config.yaml
num_hidden_layers: 9
hidden_size: 768
num_attention_heads: 12
num_key_value_heads: 12
head_dim: 64
intermediate_size: 3072
vocab_size: 10123
hidden_act: "tanh_gelu"
norm: "layernorm"
norm_place: "pre"
norm_eps: 1e-06
positions: "learned"
qk_norm: true
attn_scale: 0.125
bias: "all"
tie_word_embeddings: true
parallel_block: false
init: "normal"
init_std_qkv: 0.0251
init_std_o: 0.00593
init_std_up: 0.0251
init_std_down: 0.00593
optimizer: "adamw"
learning_rate: 0.000708
lr_mult_up: 0.639
beta1: 0.9
beta2: 0.98
lr_head: 0.00326
max_grad_norm: 1.0
warmup_steps: 298
schedule: "wsd"
decay_fraction: 0.863
decay_shape: "linear"
final_lr_fraction: 0.0
batch_tokens: 65536
max_seq_len: 512
doc_mask: true
train_tokens: 968400000
max_steps: 14777
dataset: "wikipedia_en"
MLP neurons of a small language model. Each row is named by its layer, matrix (up: input weights) and neuron, and shows model dimensions 304-399. Each number is 128 + 24 x the weight over its row's rms, rounded and kept within 0 to 255. Numbers have three digits each.
After each neuron's rows is what it responds to, as a language model described it from the Wikipedia text at the highest values.

L5.up409:120129117103125125144121116129132114105163083123132082170146136099123126088137116127074119124135084134129090167091114131191111155151128097156137142159148105152069133125118112123141120086084122136108128143170115108104159161098126143116161179117146143091153123146116129118123123106123109119
Description: The third digit of a four-digit year or comma-grouped number, right after the first two digits, such as the 9 in 19|9|2, the 1 in 20|1|1, the 0 in 43,0|0|0.

L6.up1005:123152142139105107134074126126105149144111103120131137167132133127132113092163116070131104090167099185088128146151149143125132113142162126149129155150119137126107121116099117137169174090112131111135116103164128135117147145142131160097118151116100148132155132117133090090160143115139090091
Description: Fires on punctuation and digits inside numbers, tables and lists, such as thousands-separator commas, table pipes, year digits, and clause commas.

L2.up637:107120126108100135085097133097150105108141125140087133142142087072125099117109119116151076134145125163119158156153135097116174088131129150123132085157173109103131144130092074114149098093137146166127169106169167176156110113119121162145115126122146141093099123119091115206110111167154103131
Description: Month names inside full dates such as born 1 March 1979 or on August 10, also table-cell pipe separators and list dashes.

L5.up2176:154099126167200121109123098126124115146153113153146143129100109130152118143163155132141110110118130142150116113159098127140157105139161126100133159131138112119132116138135103125149133091114100091107130162143122174128189127133168131133133123134161166094092134112129130108095121137119123119
Description: Column headers in wiki tables and short section or infobox field labels, such as Team, Candidate, Schedule, Direction, and Elevation.

L6.up1270:098159098144107145119118110122152130139147163126125142208126170115106133165159110129141130101121119092070177108126136113116093147128135117135128107112164155110092124124147136080160122113178122099095166142145115129112155108149137148137148124113116120120139132121143137142125133151116131138
Description: Nouns naming time spans or stages in history or event listings, such as Age, period, era, series, years, round; also ordinal placings in results tables.

L2.up294:145124178125145133117098161121147122096128150133122135146135118054107134102153178124194114096140142144127125122138132173157075097118119109092112126124125135160148121100146158147120165133109142123123127107145122175153101139154125086115101155163132139122181145146104128092113136105112097108
Description: A space token just before a digit, mostly in table cells after a pipe (| 1 | GK) and in dates or years (In 1976, September 17).

L6.up2485:109163129092144158128143173137137083132173133158105101157119133110131147122126139132082099096160160101100148132141146099169102118124156096144106128127148128125120145097093123104149161089078107102148125080124130141125147122092134118157127122125120124155160141145123151125108119114162107136
Description: Article or first letter of a degree or job noun in biographies, such as a B(A), an M(BA), as a m(aid), as an agent; weaker on table abbreviations and digits.

L5.up2416:115136161150150133158107160136124088162115119141114114123113141114113155146083158135127118102149092113136126153165133140135149137115117120087099134104107129125094152122150140157122149113153122123087089096124140110136189101136139134094128133162152136123098099162160123181162152106118140167
Description: The unit or word piece right after a number or count word, such as 80 feet, 25.47 mile, seven-day, 4-door, 1996–present.

L2.up1556:149161155119104112146146107140130164131134093134117155165127133142137103151129137137144114120133071129148114109134128077144133146145145134131165163101115114142117067108116126096147140132118095197127128130124082118136125071151132134161156140110096094124103129149117127093105111089129140101
Description: Nouns naming a time span or scheduled event, often in section headers or dates, such as round, season, election, May, match, week.

L6.up1354:146149120208165097146128142137111120136157122120120119168135119095131109130136112144117136112149122127155119120160147114108117111093096109160146180129147119150116096113137146100106143129066150132101116094110115176128109092153121161109121170152065146135076125177121128135147089165103115109
Description: Month names in dates (In January, 1 November, 18 January) and the opening or middle pieces of split words, such as b in breeziness/benzene, Ber, aff, in.

L2.up858:131152113120092134117088052146184109093127165120147139109110142150097170146120162086131137106150139096118089129149127115168135122167137095136141128142126125155128141126139137152142116111151148156120120151165148131108128136131092157151130099135135105134141131165109127120131117130135132108
Description: Words in Wikipedia section headings and table header rows, plus the |---| separator row, mostly sports and election data: Team, Party, Awards.

L5.up2486:114128143138092091154139127151158167131134110153084126146102172128126121085151143131136100094137159119093119104112103150117111113117063092128125168133116125169151090084141136094115121098146115149165123136122099137165079116113145093160130126124106126128125105170122118115090177087150098092
Description: The space or short connector right before a number or a title continuation in tables, dates and lists, as in Sep 2019, Exit 6, Notes to You.

L2.up984:187116105114135135152123148138178067116164153146132126107126155139127131122146140127123148169123126124109127137095116129129130081154165131152135132121116169148070152148133179138117131144114160102075080103133176161133153118121129126110165122114087136126137112138117121119140139125116105112
Description: Mid-word pieces inside names, especially umb in Mumbai, Jumbo, Kumbhar, plus the digit 2 opening numbers in table cells.

L6.up3030:144121096143137134131112128127107104170170173127149165164108149125168115101121149104173127141185150137141112165115181123146116125141169134146167144098093146110107166107113138117155133127144093140141120123124166109083050145090085121160140064125140158116133142084140095092112172118128134143
Description: Interior or final word pieces of foreign names and rare words, usually in lists and tables, such as E-ul-ogio, Hajiy-ev, Gyllenha-al; also table pipes, closing === of headings, and date or table digits.

L5.up1694:145126138124130147096126127142105129124141136129125111136110119139215112039101141152142082106159145114130111116173153149164154119173093176073098100121151142162126087127081102124129118112132138092089107099100146148137138099139100121110115117140132116081101133127108137130167115126144141146
Description: First digit of a number, or an empty cell, in a later column of sports or election stats tables, e.g. games, points, vote percentages.

L5.up626:141118106158106127121116154115142131119175111164140126151109134134129124190122138119104071143152142166069168153149144161182140118103138155094125106101154122115177130136154107120139105125131128130129124103123112118073106121114127098156093139120156149074116099156141157176124143156141131113
Description: Closing =, ==, === or ==== signs ending Wikipedia section and article titles, like ===Doubles=== or = Nigel Miguel =; weaker on ends of infobox fields and table numbers.

L2.up1951:104137129135141135116082138145162086092140179135151137111137144146116168121098112105138154144165131104106153142120095119171129114094124095142117127134182148187131168133102142118118116117132151046117110093159148081121150186126161106113095117133144102113129110114106146161174189111123131161
Description: Opening parentheses that add a qualifier after a table cell or list entry, such as 1999 (aged 21), 2016 (70th), Lightweight (60 kg).

L5.up1566:139128129146087126128105149140156129131166144127126116148149120130138118143114136122123139080126157111106094119116139104149104084117145134134148088151151130110133082129081131121143137114111173068138108119096090181101140141094112118152084131104133083163116133150067115144131121106143102120
Description: Tokens in biographical education passages, especially inside degree names and phrases (M-Sc, Bachelor of, Ph-D, degree), also school or university names and words like higher learning.

L5.up205:117126088130136168122106117122104109125100129132115113134175111125109097096163128124160181125115076114106104145132122106108133135133125153127128143134148088115105158146157122169137102098128176078105125147147116126119087135092098126132152130153111129107118158148059123174126133124134138144
Description: Month names, and the In opening a date phrase, that come right before a year or day number in dated narratives, e.g. In February 1993, on June 26.

L6.up2316:114123124159138150172138142148120109147138175139154150118134124100122157114146172154138063110104091141116132127134113122130163105123151164122138136153170134169162130144122138122110068127137147166140101109124145133134146112131168126093100144122137149075101170145123145115099115138118123115
Description: Column-header words in Wikipedia tables after a pipe, e.g. Pos., Team, Opponent, Position, or a blank cell, plus infobox labels like "- Type:".

L6.up1411:108095121148113128137088158125122136108089148149103143115148143120136164112103146182116134123189147176157126139136124141136128091128076163121156107155139127134129128115131118154133085155134178085115118106109136185157155130128167111135108111127152157166133134118110091167128129146110097130
Description: Single digit tokens, mostly 2 (also 3 or 0), inside numbers and table cells, like 5'2', 0/'2'9, 19'2'4; rarely mid-word pieces.

L2.up2305:151115126121134107113122160152155162130151146142143101124157134175129144109137148149158095111121127116155155132117120121147110096174154158115111127120145157146119128120110110116124141106114164092123123124148157127106135100088141143166135119126135137090131151144114113138102110115166151074
Description: Digits inside numbers in tables, infoboxes and lists, especially right after a decimal point (1.'0'9, 229.'5'); weaker on section-heading == markers and first word pieces of new sentences.

L6.up644:126156147152150138137160114157119152118139131149152141125096142127182135123115116150126142135127097131113142119167140137135154128130149124167125134156144099139058124153152084130147073110115110143065146105185163093139121102123133111087133103167099140100107121107124120150125111107107144172
Description: Inner digits of years and counts, such as 19-9-7 and 25,0-0-0, often in tables; also the first word after an introductory phrase or comma, such as some, there, with.

L2.up1107:092112122123136140093093142148129096120100139124104104120086141119164133127080144088114130114149131152128116181118125119136142110112113125153144152140119103185138177099138145130137143090186123101126142149166127164119110140106121139151075134118132123125139105159122140132158095126154161166
Description: Mostly "was" (also been, is, a) right after a subject in biographies, as in "he was educated", "she was eight"; also table pipes and infobox field ends before values.

L5.up1232:081138146145117104123115125128103100109176121154125144208101156127079125172130141108076095114152194128139149138126118092114062142107141160091135147134146088120151119110133115116121157140114096160109106096121107133121115116142088117138161133106111108126146163120133124134133122135158110099
Description: Tokens whose next token is nearly certain: line breaks after table header rows, "so" before "that", "is" after a defined subject, and leading digits of years.

L6.up2517:188160148108148140126160109090111125115114106128102128095145148115113099121069151145127110123154151113102134139132136161152093141146132169120124186122119157131137100122129088133109099154124117060148099130087159100133093136120192137144091144141143136149158116140141139151109143140166148107
Description: Nouns after a count in census demographics (households, people, literate persons), plus digits and column bars in stats tables (Votes |, Score |).

L6.up331:165119074106121117115150133092153082092117131144153100113159168151166100127138177169113112138125140130180147173079122127130111068147098123124131155142122138122107147129126091145117099144134133112154085127162116111104121133091086134186146124153112125131135107141121128131140156118136067118
Description: Tokens starting a new cell or field in tables and lists (pipe-separated stats, track listings, career stats), often opening parentheses, digits, or name fragments.

L6.up1072:107124170144164172130132103132129111170187126135158144122139153184114122144115157145120095106167077103129117117149133115158132128124161112135135120136161119133139092131140138131151121097122135115125120148099110127150130110122145111115131141125072075128092097129190102137077136130125135124
Description: Fires on unit or noun tokens right after a number, such as km, feet, m(ile), -goal, and on month names and table cells in Wikipedia tables and lists.

L5.up364:118129119121132117104129125100160138190106128147143118166117134101114116139107150121127135061121140113118111138101179138099100140099157150114145129103125188158088122122114141137087140129096145136097152131105116098140147117119157129122108140106115150096113078148138120150112131084122188104
Description: Tokens that continue a fixed multiword name or phrase already begun, such as Qing dynasty, Bronze Age, 20th century, Housatonic River, Big West, early 1980s.

L5.up2610:165077095180130098116148121126123096148154168143109141148094153113114155182150127099121170147136135118103176123118119107157130092098146146093155085133125136113151130166099153108126114109129122112162088148173165119102134177127117118146095145118145161105151094163136153108153128093128098127
Description: Cells and header words in markdown tables, strongest on the first row number in track listings (1.), plus headers like Title, Name, Team, Rank.

L5.up2057:130110115094137128135070162123177132153114152131108089152089152111103108128114120117141109096138147133122121173139124159108118087121107147112118148140168160135131093130105109128104116116117129104095099142159143143097185144106133128106209121127137154126111120123166116144124155122119153101
Description: Digits right after a decimal point or colon in table numbers such as climate readings, kick-off times and stats (9.9, 3:30, 18.95); weaker on sentence-starting words in prose.

L2.up2521:144101111135133142119118118117109139132155135122099101134158148115164163155133129120127053134191120102087136110149152173142122129121112142106165143134166132173135109105132094135117114078115115116100141133134124118148078139131140178131111138153123118142158140155126132131138158140096164081
Description: Closing equals-sign markers (=, ==, ===, ====) ending Wikipedia section and article titles, e.g. "=== World Series ===", "== Literary career ==".

L2.up2041:177114149144160100122130165154136094108197134134127116112103097085143151120138142143146135189098132147131123131129128129099141121120144145098109110131163125129076173111118121131135114085105166127067158137127108166118131128177127137124176168117102152105135124117147130128150132189095140119
Description: Line breaks that end pipe-delimited table rows (stats, elections, climate tables), plus the first digit of totals such as 2 in 20 or 258.

L2.up123:149132131137150111116183135127171109121125129135128122110102100134128081080100159139130077142105113113141160103158110090148165134133111100119114085114129132148099178135104103133141132155156139148108134116136097127144152101118160150180143149144145117125128098112158111165159098101170134110
Description: Punctuation, digits, pipes and function words inside number-dense passages such as census demographics, infoboxes, and population, election or climate tables (e.g. "who" after "6.4% had someone living alone", a table "|" before "Total votes").